Weights of a small GPT-style language model, trained from scratch on English Wikipedia.
Size: 10 layers, width 448, 7 heads of 64 (1 for keys and values), MLP 1792 tanh GELU, 33.5M parameters.
Architecture: RMSNorm before each block, learned positions.
Training: a variant of Muon for these matrices, 829M tokens, 6626 steps.
MLP neurons of a small language model. Each row is named by its layer, matrix (up: input weights) and neuron, and shows model dimensions 149-276. Each number is 50 + 15 x the weight over its row's rms, rounded and kept within 0 to 99.
A block is one neuron, or neurons of one layer that tend to fire together. Before each block is what it responds to, as a language model described it from the Wikipedia text at the highest values.

Description: Prepositions like in, of, de right after an institution, venue or event name, before its city or place, e.g. Railroad Museum in Portola, Championships in Ronse.
L7.up367:50 72 27 51 33 54 51 70 48 58 50 48 42 43 57 44 32 72 44 51 41 55 60 60 42 59 60 52 52 54 74 87 51 35 64 54 51 47 46 45 49 36 58 46 37 43 55 55 23 68 46 69 21 43 61 65 56 23 42 47 33 61 82 49 17 60 60 50 40 84 57 56 58 40 44 60 57 74 83 46 64 22 57 52 54 69 41 53 42 52 32 39 64 59 47 48 17 33 86 71 64 48 78 75 39 63 36 45 47 59 29 47 30 58 53 60 58 61 31 36 53 72 25 58 59 55 45 61
L7.up442:76 20 54 48 58 31 59 41 63 50 52 33 57 69 50 13 58 77 60 40 46 42 41 24 66 63 49 44 42 84 53 63 48 60 36 82 29 18 35 58 63 71 58 46 46 70 57 50 22 61 62 55 45 62 59 32 75 27 49 55 38 73 32 44 57 71 49 54 63 48 61 44 58 63 59 53 49 38 76 72 31 45 37 39 67 39 50 47 51 49 17 70 71 31 50 58 43 35 54 56 46 61 35 36 58 31 39 83 60 43 25 53 71 33 64 45 39 50 57 71 76 64 68 30 24 64 20 41
L7.up958:57 27 53 68 46 38 56 37 37 25 50 59 54 67 38 63 53 63 61 37 69 56 43 46 66 41 51 30 57 47 44 57 68 51 37 86 48 25 40 44 30 57 52 47 26 70 55 65 42 62 49 46 62 63 53 32 47 60 18 64 43 56 38 28 55 48 60 60 44 21 45 52 59 32 67 57 48 46 55 43 38 57 57 57 49 80 81 39 56 43 38 52 39 55 70 38 52 37 36 74 54 45 21 59 67 66 76 53 77 45 63 50 72 28 60 47 62 46 70 42 76 76 49 56 37 68 28 69
L7.up1692:45 45 47 52 63 42 79 40 22 59 56 66 80 45 48 53 55 39 52 44 13 72 58 50 63 46 28 53 63 51 64 78 56 42 30 65 61 62 44 63 25 31 45 45 12 37 53 66 23 51 37 62 54 56 47 41 70 32 58 37 46 34 42 49 81 55 59 30 34 33 78 22 58 81 63 55 58 37 83 49 42 41 35 41 68 68 45 51 61 56 36 24 60 37 55 69 31 59 57 61 44 45 65 66 46 68 31 20 52 21 25 65 54 48 86 68 67 49 74 71 45 60 75 64 54 67 41 52

Description: Function words and modifiers just before a date or time span, such as the, early, until, during, to, the dash between years.
L6.up793:06 23 44 39 88 44 32 46 49 56 29 56 34 48 58 72 76 55 55 56 49 55 40 55 37 31 33 80 33 80 43 74 68 53 38 64 58 45 15 43 56 33 51 60 41 60 65 28 55 57 10 61 73 66 47 62 81 67 44 37 51 60 55 51 37 44 33 31 60 63 68 54 47 43 76 18 74 54 44 23 35 52 48 96 43 58 41 75 27 39 75 55 30 53 54 50 71 69 24 20 51 45 50 44 56 81 57 57 63 54 63 42 34 39 30 30 33 44 36 54 33 59 66 47 21 43 48 44

Description: The "of" inside proper names such as University of, city of, National Register of, and leading digits in sports or statistics table cells.
L4.up34:40 32 61 48 18 46 60 38 77 54 50 33 61 54 58 53 33 40 45 57 15 84 37 63 45 62 61 55 56 62 39 48 26 59 46 48 59 70 62 52 52 35 52 30 53 14 70 50 62 42 28 39 72 56 66 79 53 56 51 53 52 46 57 53 52 56 06 23 35 40 48 53 34 58 46 44 53 43 50 40 53 58 63 56 36 40 23 13 79 45 51 39 57 50 56 32 68 43 37 62 45 54 34 78 44 42 27 74 20 56 46 47 52 34 48 29 43 60 51 49 30 41 38 57 51 36 31 28
L4.up69:55 49 48 57 36 44 44 56 50 75 58 72 63 65 61 49 67 68 55 50 31 22 34 46 60 90 22 37 48 32 32 47 91 57 35 41 37 49 33 61 34 55 35 48 51 34 70 40 48 49 59 27 53 14 46 24 58 44 70 72 77 53 46 68 65 42 54 24 36 56 36 41 76 57 21 55 50 60 41 52 68 50 55 70 54 38 29 67 48 48 49 46 43 48 26 53 45 66 51 55 22 49 50 50 29 50 41 44 60 65 52 63 40 59 38 51 40 25 40 51 60 51 61 57 39 46 54 40
L4.up120:59 72 59 12 47 28 41 29 39 51 27 34 71 61 50 34 45 18 61 21 67 60 57 37 70 36 69 49 45 71 52 39 60 36 52 29 43 45 51 59 54 50 47 42 66 37 48 75 33 63 39 51 39 71 25 42 32 71 52 46 47 59 57 42 45 72 44 68 50 23 14 45 51 37 55 35 43 57 21 50 56 67 36 55 57 22 26 51 63 29 68 33 55 26 38 58 61 54 25 53 32 34 51 85 51 21 38 96 26 57 41 27 28 39 50 38 86 50 72 50 74 56 50 32 37 63 68 47
L4.up129:43 88 58 20 46 55 69 44 41 45 47 75 27 29 65 54 41 23 31 47 46 38 57 64 71 39 54 60 51 44 79 74 60 53 35 20 46 61 82 48 59 56 36 69 45 42 50 53 70 49 54 51 52 34 43 52 39 05 39 48 53 38 67 38 42 46 87 42 42 61 62 45 33 27 37 62 66 58 29 63 34 40 78 49 51 40 34 51 63 49 45 65 19 65 56 51 55 36 31 61 70 58 74 53 28 48 17 58 47 17 59 53 37 60 74 52 70 44 36 28 46 44 74 61 44 34 31 55
L4.up134:52 66 49 39 46 31 61 46 49 39 70 63 58 63 34 44 50 47 33 43 19 34 51 40 50 99 27 44 10 44 49 38 46 49 72 58 50 41 62 77 62 39 49 37 96 41 49 35 78 58 50 41 71 38 65 47 62 26 59 33 27 58 37 53 63 32 41 34 40 56 44 58 99 44 26 57 65 39 56 44 46 38 45 41 43 44 78 61 44 77 14 63 54 43 17 50 33 50 34 51 38 23 35 35 32 37 66 74 41 68 27 70 43 40 67 42 37 49 62 33 31 47 62 86 74 71 56 49
L4.up537:56 41 78 58 54 53 41 57 73 39 42 47 42 45 46 25 64 21 33 39 36 97 27 56 59 55 53 77 48 22 35 57 53 71 56 51 47 66 24 60 46 53 65 41 71 56 43 50 44 34 41 43 56 27 36 51 49 37 70 34 51 45 66 49 48 50 73 42 46 55 68 79 63 35 63 66 50 39 47 47 56 66 59 35 31 65 62 41 49 53 45 37 24 34 14 44 49 51 40 73 48 41 47 58 35 67 28 39 59 51 42 52 66 59 52 32 39 43 61 54 41 63 41 48 62 61 35 54
L4.up590:68 37 49 35 05 14 46 36 28 35 50 51 45 53 45 57 57 43 28 24 61 34 26 56 47 54 26 47 44 10 44 43 49 65 40 58 32 60 39 64 38 64 63 49 69 59 32 56 70 53 52 35 45 36 58 54 89 30 61 54 56 57 23 49 29 49 58 51 31 30 33 55 63 52 56 52 43 46 67 55 56 29 35 52 34 36 49 63 39 63 37 42 65 34 40 69 36 54 45 49 43 33 40 43 41 20 55 68 56 37 82 38 64 58 36 41 24 57 65 33 49 39 57 54 59 71 46 38
L4.up808:37 35 36 57 31 48 33 33 75 41 39 38 32 80 37 53 51 72 61 66 76 39 44 51 78 35 45 52 47 61 42 44 83 75 13 55 39 58 42 55 51 50 44 37 28 49 24 56 27 66 16 53 47 56 60 73 60 51 00 79 41 28 46 41 62 27 44 49 57 66 61 57 35 59 77 73 40 71 23 43 50 36 76 42 35 61 46 54 43 52 58 41 70 54 43 68 82 57 27 36 36 55 50 52 64 84 58 78 53 54 42 51 60 15 51 54 73 43 64 70 48 50 28 43 28 44 19 58
L4.up945:57 27 52 44 54 54 61 34 44 69 43 70 59 26 36 44 44 24 25 73 47 30 47 46 74 59 47 50 70 68 41 36 56 72 34 66 43 58 60 73 44 55 47 38 24 70 69 56 64 36 27 58 78 66 83 38 52 82 40 64 44 70 44 70 58 49 52 23 12 37 43 49 54 54 68 61 12 48 56 49 48 69 31 55 54 33 59 44 53 51 41 38 31 31 58 42 52 57 29 56 69 61 58 50 22 14 33 77 21 53 49 52 53 41 44 64 71 41 52 32 57 78 54 65 40 63 53 32
L4.up1015:46 27 52 40 33 40 67 51 47 63 26 57 74 32 61 49 72 58 24 58 40 71 52 90 37 69 51 29 25 36 51 17 38 69 58 61 57 43 23 40 36 32 58 70 46 25 52 52 54 37 56 45 67 47 57 39 46 56 57 23 37 53 32 44 55 45 74 33 18 34 19 61 53 43 42 50 51 89 58 38 37 40 68 63 28 34 39 60 51 36 46 71 34 37 59 60 70 59 47 55 25 77 41 53 26 49 49 53 49 62 56 44 48 55 37 65 41 56 68 40 27 74 47 47 35 23 42 26
L4.up1030:47 48 69 59 43 45 53 65 66 64 43 68 62 34 48 64 64 52 39 77 44 51 42 40 34 55 66 48 49 25 32 52 59 69 62 69 67 42 43 39 46 66 59 34 41 53 50 70 36 35 54 29 32 57 63 53 54 46 40 37 25 48 69 42 64 50 44 65 15 59 23 34 52 38 63 61 51 36 54 40 48 80 36 36 81 47 25 56 69 57 63 36 70 19 43 48 55 71 46 36 26 31 59 30 50 44 50 57 80 57 51 45 42 22 83 53 50 33 54 56 73 44 42 47 39 14 80 72
L4.up1136:82 64 42 50 54 41 71 48 36 33 70 32 56 50 79 57 68 80 89 29 47 68 56 50 52 59 75 57 50 58 59 52 31 46 60 34 46 51 72 65 48 61 56 69 40 56 50 69 52 50 65 43 54 53 44 06 53 63 49 46 46 33 35 42 52 64 42 61 43 42 43 86 53 52 57 36 23 19 46 58 79 51 56 42 61 34 52 62 31 51 16 47 33 41 61 40 47 60 59 41 46 39 77 60 64 54 32 51 40 68 43 73 37 24 36 65 50 32 40 39 67 46 58 52 51 44 44 47
L4.up1187:30 37 38 42 50 34 42 46 63 45 61 70 40 55 48 75 68 48 64 53 42 44 32 40 59 26 77 67 22 74 54 57 47 50 16 70 23 44 07 58 78 73 55 47 57 42 33 51 38 79 53 57 29 76 66 52 69 65 45 61 46 20 72 42 45 53 43 34 48 49 61 45 19 47 48 27 41 32 43 38 58 38 73 72 30 62 44 50 54 64 65 46 37 41 46 50 49 65 31 37 42 61 64 46 65 48 34 49 63 58 40 69 30 43 49 46 59 57 47 53 58 42 71 56 63 57 60 33
L4.up1213:26 67 50 37 57 54 34 44 25 17 24 61 39 61 48 51 48 70 30 75 59 49 48 48 67 43 42 45 77 37 34 51 30 72 36 63 44 28 29 41 61 58 39 37 57 36 23 64 48 40 46 37 46 52 45 65 57 66 45 75 66 35 35 58 61 40 51 34 60 49 60 35 47 47 54 53 44 58 60 44 52 38 45 40 61 51 61 50 33 34 72 59 40 34 51 57 81 63 52 56 52 51 39 56 76 26 35 67 63 55 50 37 66 80 25 67 55 57 68 49 42 46 74 31 41 57 42 39
L4.up1281:26 55 45 74 64 43 40 31 41 55 22 64 50 39 16 99 55 75 31 51 39 27 33 30 41 46 38 57 68 57 43 74 48 38 40 57 36 38 58 39 33 44 42 29 57 36 84 44 49 71 45 37 64 70 52 32 64 46 29 42 58 49 65 52 55 50 56 34 38 71 53 41 53 46 51 53 65 76 39 14 20 35 26 60 60 53 12 57 51 53 77 50 50 39 31 41 48 73 34 21 37 57 42 42 54 32 67 64 32 55 50 36 51 44 60 78 70 58 76 71 47 48 72 38 49 65 34 46
L4.up1715:62 65 48 20 50 47 47 49 45 67 60 51 50 27 40 55 61 74 42 73 30 50 58 55 51 38 98 58 61 32 56 68 61 54 51 34 67 52 56 19 53 33 26 52 72 23 29 77 46 88 49 64 66 63 63 57 65 68 42 49 72 43 51 50 55 26 53 30 36 81 68 31 54 41 50 29 42 49 37 61 52 27 31 29 27 34 41 51 36 34 54 67 50 69 36 68 38 61 43 45 56 37 62 72 22 53 52 28 32 44 51 69 62 51 64 27 56 43 17 50 61 61 94 28 73 51 39 32

Description: Year tokens, chiefly the space or digit pieces after "to", "since", "in", "between", as in from 1981 to 1984 or mid-1950s, plus month names in dates and country/state names after a comma.
L4.up41:32 64 53 26 47 57 43 35 46 57 32 66 28 24 41 60 43 55 36 39 43 21 67 39 52 58 15 49 34 38 34 68 53 45 55 88 38 24 52 66 49 85 47 52 41 43 31 30 42 63 54 47 32 32 46 22 68 68 62 37 54 88 62 49 40 52 51 45 66 52 56 52 40 40 18 45 51 55 38 30 35 76 44 40 55 33 51 36 70 44 36 37 65 39 54 77 46 34 49 34 77 55 65 59 63 33 54 56 45 71 48 12 53 50 59 63 68 76 24 41 64 66 47 52 60 66 37 41
L4.up57:55 59 60 57 57 46 67 25 48 48 39 32 47 56 64 60 20 10 65 36 51 73 86 53 47 55 66 63 40 61 15 48 61 49 25 61 49 52 69 51 39 29 85 49 51 57 63 18 67 46 35 58 48 35 47 43 63 67 81 37 57 59 20 24 57 61 52 60 41 69 37 48 44 92 46 49 53 96 56 26 47 49 48 76 68 71 48 53 72 69 75 57 59 76 38 35 40 58 56 50 48 51 39 52 70 61 27 48 37 66 69 64 85 39 71 45 52 47 50 69 44 42 39 43 68 37 73 66
L4.up357:33 58 37 46 58 45 68 49 81 36 34 51 45 56 23 65 70 46 47 62 82 50 54 22 28 48 51 57 56 97 72 36 75 41 47 59 58 37 51 48 38 36 47 16 44 62 67 58 68 64 39 63 63 58 77 49 65 54 54 39 47 73 61 45 45 50 50 59 56 45 42 56 38 51 54 17 49 62 37 37 47 45 48 47 89 35 59 99 57 57 82 46 23 45 45 39 54 62 20 17 27 40 68 59 61 60 68 45 83 64 62 51 31 29 29 41 50 67 67 58 44 56 48 58 56 33 34 48
L4.up417:40 28 17 55 67 40 63 30 42 53 35 49 44 47 40 49 58 57 38 67 40 43 40 62 42 35 69 54 51 90 54 29 61 40 59 59 67 56 33 25 65 69 61 33 28 37 35 47 40 54 38 55 72 20 29 44 39 58 39 58 61 65 30 54 41 53 53 55 77 22 75 54 66 63 50 79 73 75 33 45 47 23 32 59 79 69 21 45 39 77 66 43 43 47 57 29 42 46 37 67 53 40 44 53 56 59 47 46 33 67 51 46 74 54 32 34 20 59 52 33 44 44 28 46 60 42 46 43
L4.up462:40 65 43 32 29 36 41 64 65 39 30 39 66 39 47 36 62 46 53 61 30 51 45 68 53 55 39 45 20 53 80 73 49 39 48 70 48 38 22 57 45 44 54 35 72 60 40 45 94 86 29 59 54 73 62 49 57 33 27 42 64 60 55 29 54 54 34 61 72 34 53 58 51 65 65 42 47 74 28 54 48 64 61 45 51 69 63 68 40 50 66 23 43 36 38 32 46 52 47 32 33 42 56 52 65 63 49 52 71 67 60 49 59 41 31 44 24 62 22 32 56 41 70 45 65 50 36 48
L4.up494:26 30 60 38 55 42 77 57 57 54 48 55 46 52 38 60 52 68 37 51 42 68 62 29 39 27 64 48 43 62 40 63 73 35 44 77 58 37 43 45 49 49 28 43 65 69 51 58 71 59 56 44 58 53 79 39 51 78 55 51 65 58 43 58 46 45 66 55 17 38 64 27 51 71 47 35 47 78 60 50 45 37 25 39 46 72 53 88 81 68 78 45 31 59 48 62 61 57 63 57 49 57 39 45 75 59 49 54 24 61 67 50 59 37 24 39 58 53 21 56 47 63 54 49 60 53 50 82
L4.up582:51 43 52 45 44 66 43 34 48 78 32 46 34 57 28 38 47 52 57 39 29 20 55 54 57 96 49 39 49 56 43 11 53 43 78 59 48 56 51 55 52 13 47 49 44 38 81 37 66 35 53 23 26 55 59 57 64 28 37 34 54 68 31 72 47 46 49 59 43 70 26 72 73 42 34 77 53 53 63 60 40 64 48 56 43 68 45 51 07 30 39 51 68 37 47 68 75 28 44 55 45 61 20 61 44 84 47 45 38 47 59 60 62 25 44 68 60 56 53 61 66 34 71 43 69 25 27 48
L4.up637:94 48 45 26 23 30 47 69 47 62 38 68 32 69 59 46 60 65 27 72 50 29 43 53 50 54 51 48 27 63 24 40 38 57 25 48 74 41 49 22 39 35 49 46 52 34 44 58 63 28 47 54 17 64 47 32 36 44 53 58 66 61 40 44 34 50 54 77 49 47 61 39 36 62 55 65 35 40 50 34 38 52 66 69 53 52 47 56 52 43 62 39 42 49 28 78 43 55 71 53 62 82 48 41 67 73 90 71 63 53 67 55 17 61 61 42 75 26 54 45 82 58 71 29 40 52 41 31
L4.up727:38 56 39 59 48 33 48 66 45 55 27 65 62 43 41 88 43 55 29 41 71 74 51 55 38 24 53 67 40 77 50 46 45 38 52 44 57 63 48 61 49 27 62 30 43 43 78 86 78 55 30 52 35 52 77 27 64 43 55 50 44 92 36 58 37 38 22 55 80 52 45 43 54 53 56 43 39 45 39 22 57 21 59 55 71 59 45 73 56 66 44 51 46 50 38 51 30 87 53 51 28 74 48 75 73 67 78 41 61 43 71 67 65 39 40 56 69 55 27 72 51 49 59 43 34 26 44 52
L4.up1071:30 57 48 22 53 36 81 35 56 58 37 67 29 80 46 60 50 56 39 34 40 44 57 39 56 17 64 44 69 52 79 31 50 25 42 47 39 65 41 34 49 27 60 18 61 44 58 61 72 71 27 41 27 54 55 16 51 70 53 53 45 58 54 27 21 41 62 34 52 37 49 34 41 75 62 24 45 62 42 59 26 35 59 40 69 80 78 89 54 64 83 69 30 52 49 46 55 69 56 27 39 43 52 45 79 50 70 55 57 66 46 65 52 55 40 57 56 41 43 46 59 54 59 60 30 52 58 60
L4.up1150:60 38 44 33 46 35 29 51 52 48 39 48 39 55 51 59 57 45 61 41 27 68 36 63 43 23 49 44 51 47 60 70 34 36 34 33 44 72 46 32 54 67 73 53 61 67 26 66 54 75 45 39 67 48 74 25 36 46 74 15 64 67 75 64 59 13 40 43 56 55 46 40 52 57 33 50 43 68 54 36 45 69 45 58 62 61 49 56 71 56 88 54 29 71 42 40 40 46 52 46 59 50 44 50 85 36 65 99 65 29 54 37 52 53 62 53 77 39 37 45 57 69 46 49 50 39 18 52
L4.up1185:41 68 29 34 40 31 52 69 50 57 15 37 20 50 41 40 64 38 60 60 49 47 57 53 56 47 43 42 44 74 41 24 14 68 51 57 50 57 45 59 45 31 67 48 43 52 43 37 66 39 66 40 79 76 60 35 56 46 38 33 61 30 25 36 54 48 68 55 59 51 32 41 60 69 59 60 42 49 13 50 49 50 78 73 45 68 58 31 41 51 42 16 49 27 58 41 49 53 66 36 05 22 38 45 63 43 97 28 53 35 74 60 55 85 40 42 53 52 38 70 32 54 33 61 50 46 21 58
L4.up1409:79 39 40 52 54 59 58 44 63 44 77 69 46 43 71 61 63 14 61 21 44 54 48 60 47 37 37 31 36 35 56 72 71 57 47 35 45 66 67 53 38 43 54 60 55 33 40 53 51 76 67 69 78 64 35 72 41 36 51 42 14 79 28 38 41 53 16 48 45 63 38 61 39 55 23 53 89 58 18 54 35 30 45 47 50 67 67 70 70 55 72 60 42 48 34 59 35 46 25 34 54 54 31 47 57 46 69 40 64 57 41 34 46 52 49 68 29 49 47 64 48 39 83 59 58 38 30 15
L4.up1552:24 20 36 51 63 55 31 81 57 61 11 57 34 46 65 80 42 34 49 79 38 62 70 40 42 50 98 46 51 57 45 66 37 44 56 51 71 66 42 26 38 49 69 38 49 55 35 64 33 66 37 60 52 53 46 36 65 50 45 41 39 53 56 47 57 41 37 59 61 57 50 40 61 53 47 40 58 45 49 38 71 43 50 72 33 62 50 43 34 49 77 72 56 78 52 46 40 31 42 48 43 41 48 65 59 75 67 49 57 65 15 41 48 26 55 36 40 43 47 27 52 46 35 51 43 52 73 33
L4.up1674:61 71 41 40 63 38 60 74 65 74 22 48 31 69 36 75 51 34 55 62 58 37 60 50 38 52 43 39 56 43 45 64 35 51 48 44 59 43 22 51 48 59 55 52 40 26 53 41 59 86 72 61 43 72 42 60 64 58 26 48 61 45 56 45 13 10 68 80 46 68 55 33 40 47 62 50 53 66 13 67 37 38 51 78 76 44 50 57 44 48 51 53 69 36 48 40 31 30 44 50 45 53 52 42 12 56 58 61 40 40 60 49 70 42 74 58 50 34 40 63 60 87 42 50 44 26 49 47
L4.up1680:59 40 54 65 33 62 48 61 59 63 46 40 47 53 80 47 64 43 59 30 78 37 41 69 54 52 37 51 20 52 33 63 57 61 49 53 25 52 60 54 39 95 36 30 47 59 65 44 51 34 48 50 39 48 65 45 34 43 44 67 18 47 46 50 43 71 30 63 70 40 34 54 28 46 30 51 41 41 72 58 19 48 68 53 45 41 32 61 68 46 53 50 61 39 38 19 73 73 61 52 50 35 52 75 65 42 64 67 73 62 52 53 99 59 42 46 84 41 40 39 48 47 68 57 46 65 41 41

Description: Numeric cells in the middle columns of sports statistics tables, e.g. goals, draws or silver-medal counts after a pipe, with scattered unrelated prose tokens.
L6.up755:49 63 42 53 53 55 84 81 74 42 42 28 34 22 37 36 58 57 49 43 33 58 33 42 41 78 74 36 09 46 78 24 45 57 59 58 76 36 56 34 56 42 47 59 43 53 54 48 25 46 43 67 53 43 61 53 50 31 90 47 60 69 55 55 72 24 46 29 58 78 62 17 63 41 71 41 79 29 74 54 52 57 51 54 47 22 54 32 26 31 51 47 49 90 71 12 24 55 65 47 31 53 41 54 15 43 72 92 49 66 45 74 56 41 69 62 65 32 44 43 53 63 76 61 33 71 41 55